python train.py --d_model=224 --n_kv_head=4 --rope_base=10000.0 --rope_fraction=0.25 --grad_clip=1.0 --schedule="cos" --batch_tokens=65536 --train_tokens=416300000
MLP neurons of a small language model. Each row is named by its layer, matrix (gate and up: input weights) and neuron, and shows model dimensions 0-223. Each number is 128 + 32 x the weight over its row's rms, rounded and kept within 0 to 255. Numbers have three digits each. A neuron's up and down rows have the sign that makes its largest values positive.
After each neuron's rows is what it responds to, as a language model described it from the Wikipedia text at the highest values.

L8.gate344:117095081146136162131048135133187104149172111084163080123174147154169093157101108201110136130119137153107146132118117086143133166083081127105119046136164105114088149124110072142063089142129146147114095181141107129137105100144047135131150137171122089148103130096057122149155106180110112142135117127126120132172051116163115117174134067077148113101174213156118136199143180133112148105128077130053110062127117122130166141123160125120138161109124083194170198124110120113069131136058137079122140168153140144109069126146095118116141102132117164141079131160090141138090084104185095127103121151136150114137128079129153123141175123198145109172110040148115131095150120152137146130145
L8.up344:159169144089122123157101124113106151108156189153122180070120125094110168086141078173080087141105135126151141140107158077082159170169147098123206081120114159111144117133142172145150140124133160136105150148134169126140131161123182137154095173159101097044184122104121134108139079181144082131088133150154173152134140165106203136101100139105140136158134106095127165100217139131129167123081102151077062154133125132119184081094115128180164120170151123152049118154097143087102161119176110149154126056126114129172117118080130157086177152109146161106147133166121126117096143149107177081143097172151112149126096088112107120131120181109124101113025081112129141171144077107119218089120
Responds to: Last piece of an adverb or a subject word (it, which, he also) right before the main verb, e.g. previous|ly proposed, no long|er wear, which includes.

L8.gate515:191125131114205114120070081108075131120189081126112095152137130098111148123075092139075091083101090119166175120153130143034147139172118146185153090138108150137125130091093152145122130118101099081175151131172107144138105129113178144159147145078184133084119162114158135075120168094079109051198125081124178111140169131116186136149126163099151090123091106136174117154127131114141081154110146085163090111185119110097150155132163173120123160156035162142130161149120067180111166112109089152154107188138103128189122151098088183169085122121096078135099125093209089135160180136137129140140113147070114113119118142136149157140099100155097144117091137100160154100122114118154117169169
L8.up515:104137129112149097133155183120078166129135098150117132162156136137156210144181123195158163115117090064137166160137043103108066136123152157073140106089161092200121144177125135170099120192098076167136149135093162107086115122177123137162169165085107080046126152056156124205103149126128116141118174148138174156109124149119115085077134097115099138046130091150107136098121101164082126111177103120105100112129111106149171121151109138155134116154126106150117147159178100102188145079166150107110089100048107123103132154141161137092134142085156144108176088083102115156061136086144117096121153079111128144124144152115146155149112143146090147097096192059132134132127128077186120134112
Responds to: Final word pieces that complete a split place name (states, countries, cities), such as Connectic-ut, Main-e, Sloven-ia, Ontar-io.

L9.gate171:107144160127115148113073122123093182122164107096124131110133135028057096105135154172123116138113143165142106077135134093109175149094068103168134092148103118100142099134069085123117117168165098125114092123117135134127094189134177127125094132109199142116084100100100149109128129141091171142159125115089107097126079120135137165149096136134149153042163102142168118174137182147114130117140190112132081093110112131128121158100124127080169158178046128156086134108216095124134043114103105060191098101132152119107176137143174143126121102140122126117210139113121096163139174132112167108079094153171168134141107118192167152191189197170137127153152150124084123141139179121140119088165
L9.up171:068114139137106111155141132126155107155116132119137131069123116138091162099129142149132127090180114100212094070170118137076140103027090062128139128134118114170067128120136155105147066108140120172145100140137129091166086106170099087137136097139082085140052151143102122157178172071096122103135119174110129151092153114143134094081074160139084145186127136172097152115122112171159158117142113083151118057151128127083094108183155115148117152111101125153145226149093128144098152148148116125110100117154148134123157103087190141129132112097144142184109211112109098142089187141137184067147098092131096169130175081141174168126159194122097136120092126147128146151142128136203151189107
Responds to: Hyphens joining compound modifiers (three-storey, heritage-listed, six-year) and colons after infobox field names (Diameter:, ISSN:), plus scattered mid-word pieces like tra in track.

L9.gate210:159116109089068109117048134112124084145157144068160097177102083175171090134093146074114103097187139136138091158156147148153132109141142101147188108189134115128137104074110096086136103107085102165148147191115120136140151095164130144064111143118094112125178166159126103136188173133119156115122093086131078115151113113106186104180147108128110103089174171166170141079155110114149124116199093125125065160119132125101098103121176145144165132069105129150070073130151131078108148119090103121149106137175130113144100139118119149120083162155141166103184040116195122148178156119171164144117122123120097069175134199081116128129095099056166173126115087120124159102108145149141202158130
L9.up210:182183130110130144118113117111127130103131112143172133109106102054045122154160167122131134112094093171096145155132183134143121101123133130153054162140122156094077123071124101133106151131164222083119104106134161133126125096112146140133096135175123117099135170129158142200112167111126135069095162100141185107108120176125163100124092102080175100147122161104142115091102096154134136122112132124167053093159129137159143154124197156100152092183202178054103162122130100118161161134135087109170122134060102076152091193125138089133116107112150070109179126109125094105162146149108205159086129162171120123116100060124178104121123174139185201118134140107098110130085114097142150063148
Responds to: Word pieces and year tokens whose continuation is predictable, such as years after "the" (2006 NFL draft, 2000 census) and word starts like rem(ains), qu(ickly), cont(rol).

L6.gate312:107123155103109151127102136140091127177129064132166109191108077140119031106136138115137125113127108090159139115138129149096208157138142147200096104155156124137060111128128108132070167129110079158144162130162133095202170130105095133148130132145176117121080115101134125109100153133113143094125121158136121107137122086128088128108195111115144096089143120147051114048145183171097142159088158175148098110038113085131151115110124150132151153162151140176112117137134112141146243135195048152145124119124107167128103137153126101124112120104148116175119136129097057109156117098117130162168149119099079125123105124164094155148092066129083146069100132150209086101135158118198097121077
L6.up312:138123139119134149055095135099048170085128105116122104160146109103114091128116141162117106090091044136121159181113156151167141114130139088204169102105186062099101135126170110126118148162112101147129164130117180112122130189132117114175118035132140120145074125093143112111101183040084101088072059095165162103119098132074140124177162138103109101119121128161126143151102127158091113108163129121160112047116127112104121148130103143094138152213170122148101102115140084144203144136128136096159145152130096058161074189132102120156126157134173092146147182115189110099119186085157129146146138170083054151138142172123125088168110138143092151122137176136160110110148135119158145133138
Responds to: Final piece of a place or proper name used as a modifier before another noun, as in Connecticut-Rhode Island, Texas coast, New York State; also years after the.

L6.gate497:128151102164152099122108119143108138107130124112176124092124099126060167123071123115072133163112095131130103073102118116069126138092102096242169050150114162110077093106126140146130126103194130118111161163136155149205086111151071121130058177089158115131128060164119132114106079132156159163171225184123087112097081125146150179134123125084156140076123185157148144122112101110118159134147134105129182089111111121123139134142114111103163166156110093131142148146109112139167121132108126183150113155130145138142127132117096142125130158166131137143096126160114107130132203200061172138110117180079054125147062079078159159130124115153118129171055130117136115081135093122147204139102
L6.up497:142087149137155136143126108184126099134085112091129104105136133045130138183033153080083105098093176197130164118152255157079091123131141142117120163122109176129159089120129094165143130098151159135115026092080149158109088116107173152160108157158137153106137077132100175110111160118120097098067145145117140134113150104130081132163121120185115145121115124127110181076143128136080152137119100085162186143164124116105147173163141109133169170144080126089108118149108134115124116134122126112156096092084135184147115238130069097187135159136094175138191157158110117099136131131132163115144120165082114056085105104133153132183115139160153141125148162131132096079162123139139168131128
Responds to: Mostly sentence-initial It, This or relative which pointing back to an article's subject (It serves, It is the site of), plus scattered mid-word pieces.